Weights of a small GPT-style language model, trained from scratch on English Wikipedia: 8678 steps.
MLP neurons of a small language model. Each row is named by its layer, matrix (up: input weights) and neuron, and shows model dimensions 32-159. Each number is 128 + 24 x the weight over its row's rms, rounded and kept within 0 to 255. Numbers have three digits each.
A block is one neuron, or neurons of one layer that tend to fire together. After each block is what it responds to, as a language model described it from the Wikipedia text at the highest values.

L3.up96:116109133116142144113115110157140165117111128161121096143090089200160105135183133122139156098162109144117081097118106092096141144126115104157140157120099129150151136113071148137107080109138134150105148138090173136136170144100143136133108106120119148115106160120118113105119151111154122116115121165105111170087105127136139134113104124127118120069129131102099146124124095156122136157177
L3.up281:125124138130114135091117094133129142127134104125155148160095146113118065110125132137110150136130081079159129137094144117127152158136113102156128148135124125142107097120105162134101112140128157123131146140151129131074130153101151121120168134137149137162138158111126140136105131127168135114106127169107148092107158142124153143100123149104168108095138093134085115170113122119111144133124
L3.up574:123165127167139149100137107143176158167103157132138101118096150139147146122142161150118096097127100095130150112100093114073147157125112146175127090114136078109126132118115128150106114101157152108102134141105111144143140098126140151153099153079102076115143113100126120146110139142084127136163124137177153130088164137155159125084139123136129174125094091134091105110105102144124156111127
L3.up621:104113075112123126113112150167140142121106151168148129174116150123107055117112148121130112119139175143112124147129115134126119114124101142174109149121134128149154151134093087091131117142109131084119164159145118161125176148135115125108100120096125137101118136114132117103160128131134161119124158114083160141087115115119124093130134103137130143139133136108108116127129106090158137123153
L3.up679:152132113167146145116149101161165117085107161124145146130142138143116083114142178114140141104133098093106139144121156168168167079142127128155126173080135106117150123150122096160155152116089138115128117169088170176149148139155120099132100100115122093173131150128139126146105130121170185110102182138166149111091092125133106142126122094150157114105088119117116111132119135109154136170122
L3.up894:114106111149100088131113120115097113157126077135154115132158112096163126151104111139110183130144105096127128122124139149114150146114130118097095117109090119139127089114114081145117125118116142133082103140142087148148143162128101151143123132111115117147102087098152143141150130115153105081163125125164168145105115123109099112133161108070147124161078139111130130133103129141162162113158
L3.up2026:155123138160136135140094149135090141139138149124102087166141137109183105127128157138117141149137119111142187103144132143140163111144081089167092142107103138117148129125162124135131134140083137114129126117159118121137082135115101138125118126166140120144119090131157155158125143137107111159127085173098124163125100112098126135100130129101162112095114137146159080121125060109127085135112
L3.up2289:113076102138152127124119088138104121090166122101163174096116136098143134092150118159127163134116112128120121146128092164130124147092138096116094146069129160132096122153151158138117153136153102153135185156110105132106122129136136115108141081177108085107103128125131088150090129126155114172159161111141091167135125092109168134097145150103120099122183156095111126135111121137121099105161
Description: Separators inside numbers, chiefly the colon in track durations and clock times (3:37, 1:15 pm), plus commas in vote counts, degree signs in coordinates, and non-Latin bytes after an opening parenthesis.

L3.up80:135131120128102084138151090149136103146137157112131162152118140113148086114119134126077121106084171113135118140119150096142090141101099127103096155155122098152169106142161165143133140112093101148093085117126138086118163180114062116133116132133116163162106171103134159122145112059141098112118129119108135163106162156149132116132147134126165141132161157092138119104090098092145158099118
L3.up360:078146169145091139118115094160153173146128151124110108116105120119113101088171105118141138101144141118103123135133125100098127127091109108113127141129121117109134085168123107135160113183155116109150164137091114149125162132140132145094099126125162092101132099126133102143150071140151143114140141140116144173125123107131153112135148096127126106130122078132093119118093097076161115161138
L3.up1097:130126178097141144090173112112140160136141162133136125151146117135125115159099133186137130115123122092112130119134131160122110122129135112124157108118115141136168143166126117130155144149081102112136152150161120159123143099161136121106149110146089135098142152095106149103138147149114118138119123105155127112103115160092136120123106148147090135161146134170177091102154167147109122102103
L3.up1545:137099106134129110134171159134138157094134144098138131140167152131163146125143144097145134121093106132153114161090120135115140133117177134119139159142086095156106116136103132064153092138097119154139136136125095121094140092129112161085132099130120112138090123070143095121109104136122141127151105173134187101085132136178100141125164110109125099134128110139113105179090138112148100114087
L3.up1784:154117130161090121113109139139123130090143116091109107105133100158123127131128152140118124077123177123108143116117171130117124129164127154116128131156109122144115109157142178152145167100124116110156119134129152127081066121134095101125139117126095111139101134155130117161138111094096120151130133121155147142127143145120115132122134120134154142114144129128152114072083139064132179109101
L3.up1793:102100116123172132151114093130125147128119094102115107164136153125151100160141128119110135143084157153133097170136121124121151159112128143102113138106144144167118085149134161125103138130131155154157160097098159143101128118107123122143160125108141130031144068142136131164086162124137127106137141166108078125100157116117153142153145113121131115141114118138178094099118135135128090096098
L3.up1863:092104154122134094106104074129151085178162113107139125150156130119151111130122118117106175116152135115156130159090132179142142094131129128064165112095144129181162085155213128120112109114132116083105138154120128113126144134107118142079148122114112186164115111138156119123176129175103121108134122121137148085160146178149126133137136157132098084119106112148120145119126117130085134104085
L3.up1875:169167112129147136108103117180142121150127116153146113166150125166121133119154129136096133178100148129133110179195131140167159122110087120105094098134104138186137090170096123158111139133122096147143149138115103166113122112113152124134190123125121097122092132065134116116180152126130143156167118112132140146104145140147127147142130129136151104178162127109137086112081094073140149141092
Description: The word "of" inside fixed noun phrases like "age of", "Duke of", "one of", "out of"; occasionally word pieces in names.

L6.up308:153108139096096150093153109135159120115131162130187142157140103155102111145086145107148204108113138109140128115125092125092156140117120137107112167155130104111141126165110137109099132127102119132095130133109138111106194142118185127123103113117142121135134104138152163089135083117134090146137080104103164132137159154100139103121148141124154132092094117115152161152163122111090139164126
L6.up665:153135127136065122069104120144139133119068120132119176114143131130126142129096084144123130069074139091127136108146086135126146108113132147144107119165139098143093065135106133132145089093142113147149134117146153166144131105106147095093069094126118107145125119096172114094124140112133110141103141134086122133123136110136145164149136128105095120111168120122096059175111155107160133110131
L6.up692:083100122157184156111149131128084135134133116154106090143166141137118147151097161120122130178118110121118112147127113165149145124117116149151124130125141127152188141140147159103137145159132088170159160095122095070104129119121169139112127134122124115172150125128106127129141126091139118112165136094112104118133135152146135121103138152111154121124110118142117156106130127123125129107145
L6.up1121:165118147131091133087083118141088137140169156112120120132174133127173113134122135129165127136123089120140145138103087131116130122142123098118103129141148101078086131165138157118129123101110142146138145131134107108129202112130128144128087096097127127092111089117146151194134101111102141105114123159132145104150143108144124151113128089105138098121113105125113111157160124132160128093176
L6.up1199:128076158100160147083110118130146131072126115084121084130136117140121148175161137141124122179109122107131131146140104144124130116118137135110076153142120158140147159118120189160123151122101117106146125108082161104133136104127129090134133121123107119140116099174129137117160086094111128120146104109152109106132128180139112122139105168130136093146101069134106130115131101144104104152179
L6.up1225:160129124138125102118142107149154145169155132128170108156144140080148158130149145111138111166156126116113132126162113135125118113173150146093164087078142148105090173113148137135091162085124140145124167130134109103111150117175157116097119105109123148148167098129141130120120129113135113113129110163102153167163134140120134107147138086098141080165119121147157116128125116109141160132128
L6.up1876:121149131107077123103119141089172068114110119135169110131170136153147137115139164113200123139116115092105121137142118157128121128130119151127119122134158117161137159133133142108185169117135200118132143124106130120161142104109156116102133135112106159131152154080141121103136109081082112129135093104133119112114126151096162165161128101122140136114100083106133124128162179073110134169147
L6.up2283:112130113107126149091130147159141183126126124161128090150144108112119135140125120150126110119116166125136146119126060164157153133134153158123088099075104126104100089089140143139111125081121121138145151140163082098097163137109113089096141148151121125148112161141122155145142170094144126147153058163124149120149192150112122138107129155130122072118092119125125109134102121160079099096171
Description: Opening quotation marks that begin quoted praise or criticism (called it "…", saying "…"), line breaks ending a paragraph, and closing == heading or | table markers.

L2.up1898:119146140078112137138126137077123073121123136147132139113102135066142146119114154150142110133123142140122145139118099103116101140151122156156154126123138093079113142145159097066121120142128088115076135085128120125130109120114154207137113088123148152119153110121090137119143149120171119140172108081113086138160153160138158133146153086135151082115123147116144148164146133158085134205117
Description: Small cardinal numbers written as words, often capitalized or split into pieces, e.g. one, two, Four, F-ive, T-wo, mostly before of or a noun.

L6.up261:124127122107153130074119137116116112100113100130096103156118175154106140133130137124135120138138129101155123157156128128139135128073080144160150168076167104128100174132129126095118120128156147157158124133089126116115114128146136164170144125191109146135112143116106164125140146098124132157133141135097148128145162097071107115157110138117134125122114148160088110159147090112098122134125
L6.up539:097153161112115180184152140121108125142138130105127094098109163209098126145153154160142118124115152107125117160114194105146147114100121178157112146099150143143130149094144098165110131126153101110146094146099157124125144147112101148133118130147085097152164137154085126127115154092155085120077092078128118122090076133158077134141054143093150117110122115135159161118132129086126113088151
L6.up807:110130061152113123124100179127155124114107137150077148133130132161154125143149158114131111137138098169105094130114084124110126136085141172182127149131148091137175113126099130146123095149108126119114143145082141155145125070176100145146146102123102084073164101118173126137117137122147133129105103145172144154159121101154115136145180119127103152157130118083115104140142074163118106102109
L6.up1167:081126127129090104101138133143107114091105146162101110106091141171146106130146162161161090174153122137176149174130099126175143103147161166164086177086187172126125114112150127135141140119132088126125145131159178166093081160198108154121152104138136136116159148136140080120147138107169084111093085103101158146159126094121106132144169126115135122133116125139163122136135113103146134149150
L6.up1899:143116152122142159126146143102084133099115099157121137103087170119113110139120164134099135146164076090128143121157119120155176102101146172138156119139157159133114093117119073132168129090126131148092128121133133069150174125087122131137152084171166133128139131101123114101131141108122109153127109106116193144130136102089115110110105136138129117153131144114116127123090131109069131140124
L6.up2189:156169158119165142123147167104123144111092123117139104065136147142119162141133145094115116122085130153142122138113172101169115104149095113134101125127094122133124171110156142137121117149149121142145128110106137117078151149159132138134120096105130162145131110125146097131147167097155130140137110113135145118110110113072085132105111130114141146112132136173081133169119141113164146124095
L6.up2255:115188169139137097093092106106119107109122127105150135131097171121111104187151120140153116129093109142171115123169107108097161111161103153162100121092149116089114135107137144126109129145163099125191119180153130161125150115119077106119104159106123136131137171140139173148125128095139147134138104140107126099140138086126150117125138094140139108123144140139119204105124115127139097137132
L6.up2359:129120129107136123104120140151109129126125126155126153090163105191096150128157134106108154126142139136153134138144134109134099115129103192168120140106129133136155178114083135122102121124100118107098078101121180138102135133132119152117146145098118160104126152113155119056115161077121169121160118143144081148143124121103111128154148168121129127098162096138174119135089157154154099120127
Description: Abstract nouns for actions or events, often ending in -ion, -ment or -ing, usually after "the" and before "of", such as release, use, establishment, development.

L2.up2461:127115109161173112114136134140140098153114149126083137138126091127155133130142106140126125131076155133131136124149081091139094091127153167140151102142119108150103125111107148150185139117152141143140095129144128130138129118131104183153143118147162106124147076185132155129061157128126159155130093102169118128128098120128089144119126129138093116185123108164097066171142151115099120160113
Description: Final token of abstract action nouns, often right after "the" and before "of", e.g. discovery, development, addition; sometimes name endings (Henderson).

L3.up135:134171142079132157103120139123099141111082128154134152114117115134175144096130111133093085113121079106155124112130117078078090159102121124124088143079114141143153116115122132109138104101161142189099139134162120123121096083146116133136132108160140110146067136162095166146152140079121118113140130157119165152074134098116162082104118103137132146123154136102124110157129090085107133119128
L3.up299:134088145106135091104140119104106152135112117145070109165077118121134143119158107140122160147189101096131120153116096118151106152096113176128150072095145095110131128123127133162142140162127143139118117090143136144099170138149122130096108140157160126110131073118122135152152097116136142133109105115149110114173136137118168133151138118157139107105136131130112130077118163090125170103101
L3.up637:148115117085166070099127129137122091116132143096141104137129151088165117120157171115135151137112107113104139149113108126176141158116078151098130110140160098138157123168113139156121125088122132183120089136132139110147100123139118172149111146089134129158091160121159138103122132134127139103131102158137098116127141173154089143141138128115150081157136107138156134140065116127148116086164
L3.up1355:132114171160168131094138095140144109182140151130114145137136146124154152098132161138136142146111141102155166118124102144124168109094065109158129087134129150115148180116104168146144167107162134109142085123121161100162122083152100151158137152124113125130142117119179144145095112099146137114113109166138125127141125071141070122121119115097119196113129140136095115155100127137108091133115
L3.up1447:122084165139163153142157149121075124131095144131124157095117106128095129116173151116158121138110144156097118158144119145126124125109123163155129130159124090126111150125094057188124170101103130110099113104114139132126115124142106142118155151124124128146121151097116126115110157129127108133093112093155154104106097137173183106128101117109129146137103110154126139182159134150112117127134
L3.up1910:082121120090104130152150113142122149144165135141133170105090159099153121157125138099107146139113147117137179119099145161123142136119113065122148115085127163113121095133116142073104144148149177170093152162156144110143132127113152143175120136144102119136124136121157113140159118122088112145144180120145168146138117106130107124147119127101089128120130180151136138112121142121118138150131
L3.up2208:137133118113119123144123152140131156133113106074117131110103137123160155115164149123142108100126096134132072184116149146180139157128134077141115085163119124112149147148109140139147138161121169132080108117168124088131147142126128147148123133107092125111140137120160134114146135128108137129133102118139098139145138128165168076150105128137137142159120106149080107197137135107147103121152
L3.up2353:119145107137088155141161138112080122096125127131116139090090130107141137122123154167129172134144117165123135160151125122145191118122152115095115132117133111086113114088131100148135128131131121132141127154164137116134151105092170168111171132090132116114138144095109125119149144125144064145146114175118160134105131066135137112127120142150131155110162139104179100111120135119163078131114
Description: Final pieces of abstract action nouns and "of" in "the X of" phrases, such as implementation, establishment, founding of, end of.

L3.up45:145115146106159151123084122085075114149113141137180144145129106124144126099147114125117126129122111110093120168118150142143130134126152110078104128127120111126204146158104115112126174122154128137116166129147105122134096152122154155083148155118143134136106167131110151130144110159131123174170140170118103110172155120159161122125148101076104154103139117143131110147111172135129152110138
L3.up312:134116139135129132153118133086125157085065099171143120097130129119127144136121152102170096121138147112114137130104101145147146133091126160118084103113120181111146137145121160129123091116130155154148108160158145101236111144143123128140189155135144108142130069132128173107144139133109127134118157083123071109093128110138145083127160191134132128153157081164145119150115153110118153123114
L3.up754:173148119116137131146091093132124115126137145185127134124131156095156124136118127112119163150088133127140160111118128129132110143080139117115136145103164114161112129116115132102139093116129097106130099169126157138162118132125109112130092140166101112123104164154113127114136152152127131161153115133129142109106135106131143179119096071135133112115085102119137161144124104116183115092109
L3.up1090:128132139117125089155134090109157140140173112119134151130147117130104119098077164122129114110099147093130122130171116124105071142100193158156129086118122143129097119114142086123130088104124116164140153138141100110132149154075118153122136111135134111214106141150175140127138122132118178125115129109171109153120108137102095159142172144148112107125127156171138108155136156116123135137156
L3.up1637:104118148118074141187101137176136122140137105096167128107125145110137182124144078122135138115147129171140148143161111085115137124148156139106100140058143130104138147113107127181102130127117107140169137160105115147133062136122149159145095097107136142121101145132139132102145131106139119079157129127117127139100108149154148161152102118117120104162145097126145090172130161147151116125109
L3.up1777:159116152098159147161101133100096123161151122120189116145139157103142148112127158110184137165116097125081164190145097101145151134146113132101126117107117107148126099120143128134150124153147129109159128111108141105134131099129120162121111103140161120139125126115158173104153054120102152141141111112118099144143120133102126159150120142129098119108087082120123103149132138161115088112117
L3.up2206:106119161117129087163099137086141152131143127139174129105142153114133100163140151087176141127123162104077124097094125169097131128128131132122093138095116115143119134113150110125128126120185170146155092139124113115162106130139116155143130108125147122119124123130133189105119093113115154143131169109162119146167143127124126139121112137120168110150078076152114106111101159105117043082147
L3.up2339:132140145104150113160108123084134089147134144106145165090149138150139146123114084141154106121111138157086132153103133124117107111120151142128100157119147115178140145140065137129135097123106097112111116124147079165133085170114166100104139137097130143173130125152139130137127141089102095115130136126153098131165189133119094148167140175120129141082076133118123140159116148147099164145109
Description: Tokens inside partitive or quantity phrases that pick out a member or amount of a group, mostly "the" after "one of", also "of", numbers and quantifiers (some of, several, two, few).

L6.up153:154132092110128109099130122122114127148104155139142116103143110105145118147087152152061110121100123146102120123125107099138151108108160139121115116140153095145095142150108130097132114092157093152114109136120152152154166129126097133140130160111154177167169152127135113117132139144130136166153150119126140155107160140117145114157135116136131160085112104103160163134143158126129157107139
L6.up215:137143106166137152131139155109087118107150148142071147118158176139107158108127119099130139116129207111100138143103120149184144125152169072115117095150130144148155147126184119126104126168127113150130135085156156151088114076136119154105127146131130109111089148123065135086133110096142141121161101127106134120145171153103134141136146150123116087134140066110139153109107121121146105128145
L6.up317:151159147134149145199137111109132105122122086117141139114126149130115141122160082132116107132139139110114118157119173092143130120110146138115142088139130135127125110115095130139088103087091104126121114098109123118121143102122143082122135050178110157107129124142163137110124127161145120143146151095110119158102144125140138097067138142128162114144134083134161126143127148140150082122116
L6.up618:142134159125139086100160125175135071132174167146138139111108148143142129121130144126127092096093157141123146101126113096167136155118150106155105123105074116151118105143127127100102090084149110129152094130103121116120158155119112149136105123125133097171113120119150121058143141107146103147111127138132105139147115158145149118123144160115116142151160138136125049173140123116143097122124
L6.up631:115083159120147195133150125125141129135147136180137145116137196116185136146143134134098163127132100114078160119110144140116135112136121102114064145147090088125121120088190178132111146118133104120146108106163153120092137149159142115072097148115155135139117130169115109086131131126135185156109164121133130118137092177144121093134167146129117148144126123115098134166132141139138121153145
L6.up1173:142131132178161100128107120096174086147086138140185150146100143111106086137134102113097104082098150156134133136174161156137119126114128100151112103132125141156120120178116116126150131096124128168094133128170172112154159132103136119130077172084156139133144133144096139123123157136127102136101176135127144119113128100127140161135116163124158076127145121108135133100122133106205137116135
L6.up2197:104155116126092136132153140099149160114160111153133103171126117130176104110116122092130105117106159132124142205103146120106128110115101116150112101138136170116173134143112128139122134132121092127098112114143111092095117104104141100175140108127135178142113107140193150143138145139118101139118157143138176119126136136132151141141135118132105119087112114129114101110119141120133122110146
L6.up2318:124055093144126149128101094157150128158168137117135054124128137127160112178091090131098141101121131131119145151141146097149131108151157116105134119151125109092125096113127129145144162151180136114127094127132101133119166093092134079108162130150105092135151136136141116152144141121145127110123130141091145123103113081156127144134128116135147106154122135124122151085141141124102125091125
Description: A lone "b" or "B" token opening a longer word split into pieces, often after "a" or "the": bothered, bibliography, bencher, Bogusławski.

L3.up508:128130104153138116123107112106133147136127084149104101153108096146120139070087120163133132139128132119117116147116161143118125095168113145128169074135129092127137105120116125177118126150143126149124148091125127107135118156155144182083100155101123103146141128085104159084147101084095169178141130113128147117140128099161129134154118111172133120079113129133147109133180170121095151152152
L3.up560:132133130118104116115105146143142127135143138154156113148115116145145106150083114133156156124146140151142135072153109115141106113145154116100100107095082121102112143148115089129188167134094122107139136130111170100141131104121134120156117118120146147156098152110156157166089130098122144164177108140135139131144124128107128177112130142169131114126096109161093108095159119169123134133158
L3.up656:150098096126116076101167127122137105076176136146101071147149095140129114135134144129162083155152162145167154137139139118094152142169128148110161120083127024113117104151134130163118162131112103124183142119092153129112131143144101085144107174129132162138096147106166132142140108079142169160167101134171135117115129130132131119157140152121124113120124111114104167098098158111117141125105
L3.up700:138106171097089067098116153149125122130114162118145068140149078107168132121125129077132172088163125167132170149156124130112121128156127109154183129113128093135168160146108134078112172153124127135151170171143144105147059128117141114162147085115080100086143132121121135092115077110113133085144143133112176139145121123119165156164121106143108148150124116157123135127149149095150160131109
L3.up1060:136086086140127093135153109140084140104148143144120071125123165074091080123163125078117156111119136132109112161090115075130086094127157138149144130117161132133068149125129124169105127145137101137157160118164120120115183126126110109100113149103128066128086155137085117098114103123146111143142169135167164124169139112154137116146151124127126148106151099110119160102142117165142116102150
L3.up1285:137127146127119150120150159146139149106098121106149123119167148145139123119141096145104111094118111145143117125113155118139101107102142121153089118157125120137109132098112127143097133144112099108145109181136113121124101108089101159127159087127127114122140145121123130161111142124113114137114109126106204125117111129162124110122162136092122130141126128155081108139150143123103164136142
L3.up1617:098124159130136176124140135107135085125142133135124095115111102122156138127135091145100102095118130133177134087111163113118118122133130096147154124144118144105100115169135103089147155132117116096158055148134113099100122099134138152098130160144109101153152098097120133130131132095133113124176086102138153153135125123116174135150119131120112144089128123157098128095145150118159128131139
L3.up2483:150135175131160104104128115092149129139132134108118115128114139077133136143154145138159125102136148133143147114109085184140112138102116146131127137148128095133112113162092158125131154137116143160153110119153081108115179127145134101107126122149159106143128161122147152137129134156130158136151103117140132119178151144126117136121168083106121157105108086196094137071139116178164143144131
Description: Periods that close a sentence and the line breaks that follow them in Wikipedia articles, also after ==Headers== and before table pipes.

L6.up6:110101140121118146144163111109115129149101117162096150124124149080159127108088150129124136129163155118097103143130151131134097103111146157096135139117103105120170098095106109139103078102140146132139138155178134152135138123139122119125112147140136139146125122130145092143135093109124145139135107149122155120118132124126071097130121121091135103118153113139125147139138116128108145130129
L6.up523:119166153103118106137100129150158121134159115125127088155130152103155128165118111134101136091117148101102174114164121090114174156108106122129132085177111107071123143186131136186141132134102132152111121163166137112132137121149082159129174123115143149116124068115138154128113123145117164132136158083159097128142159072123106125097134133149121114146147119142163111151109151142067154080157
L6.up654:134124141109144094134192108121170143124097104137136158124117114118132110163066130127148158127138146159125171137117098166116118093170169120150112094107138163130166100122123111126115148093093079118152134088132174110118125160147111129133139126153125125149141073158155105080137141155096141109126132121131137171120111128137130179096166119070120144122131120168115124159185128134138145149126
L6.up912:127149102158126121112087128151087119133135136146089158116131122114152135135170131092108060118148123134081161179111116110116106130095084108169157103125133133123133104143139122103121083138142136109100101105128132117147097112142143097126118121129089125146155098149188116179131115123103135104122130121123093088107085127105121127173143113153115096094123134143131098180125185137180113129142
L6.up998:088118137133141092148121097119143103131113130176117116098127121134151121160089162142141093107122135127122135158124137102114136122085104187140114160104137174123115108116128142131130121105111110108132093139155154111115067136165127130154130159160151113132129134163187121149159154097124162115072133100091157084097113078161118140139126126123118143103129077101103157092139110132115128112091
L6.up1292:116141067161188134153088120139179102101124131072080193146170149152171131171107102124121153160112090109111124159151161075121127140118074102088129122094136146141068139174161113132133118125144142102152142161159086125116129119145162153133110108088130150145166160136156140118155140077105115100140091127144133115160158104126130120151124159119129152104132115142130187148157114114127158113165
L6.up1380:096109111102126165131088116141104093158150095144122137107120142066128120143107128115112083131135116116088079104149102113163093109138156147137152126136109072142108111112138141147098111153157081124114140094107115127131132105096136115125140094068138138116133141133134127172132176148111125087125105133120162158164103127129147093130176135082140114112119137090111097141111114070113136130151
L6.up1562:127132134137151095146124101126202111138119070139148138126121135103114109148068132085135102145132118099071121118171123109126153123113145095117147112135086133118127139165170070135127149121137172109170144140140138126130136118107127118116147133141116131123131141142148145138142102125101125143149134144100144119144135142145137100117144144098124080092148133134093133119143133123148175125165
Description: Tokens inside phrases that rank or characterize a subject: "the" after "one of", superlative endings (young-est, earl-iest), "first", ordinal "th", and hyphens in measure compounds ("8.4-point").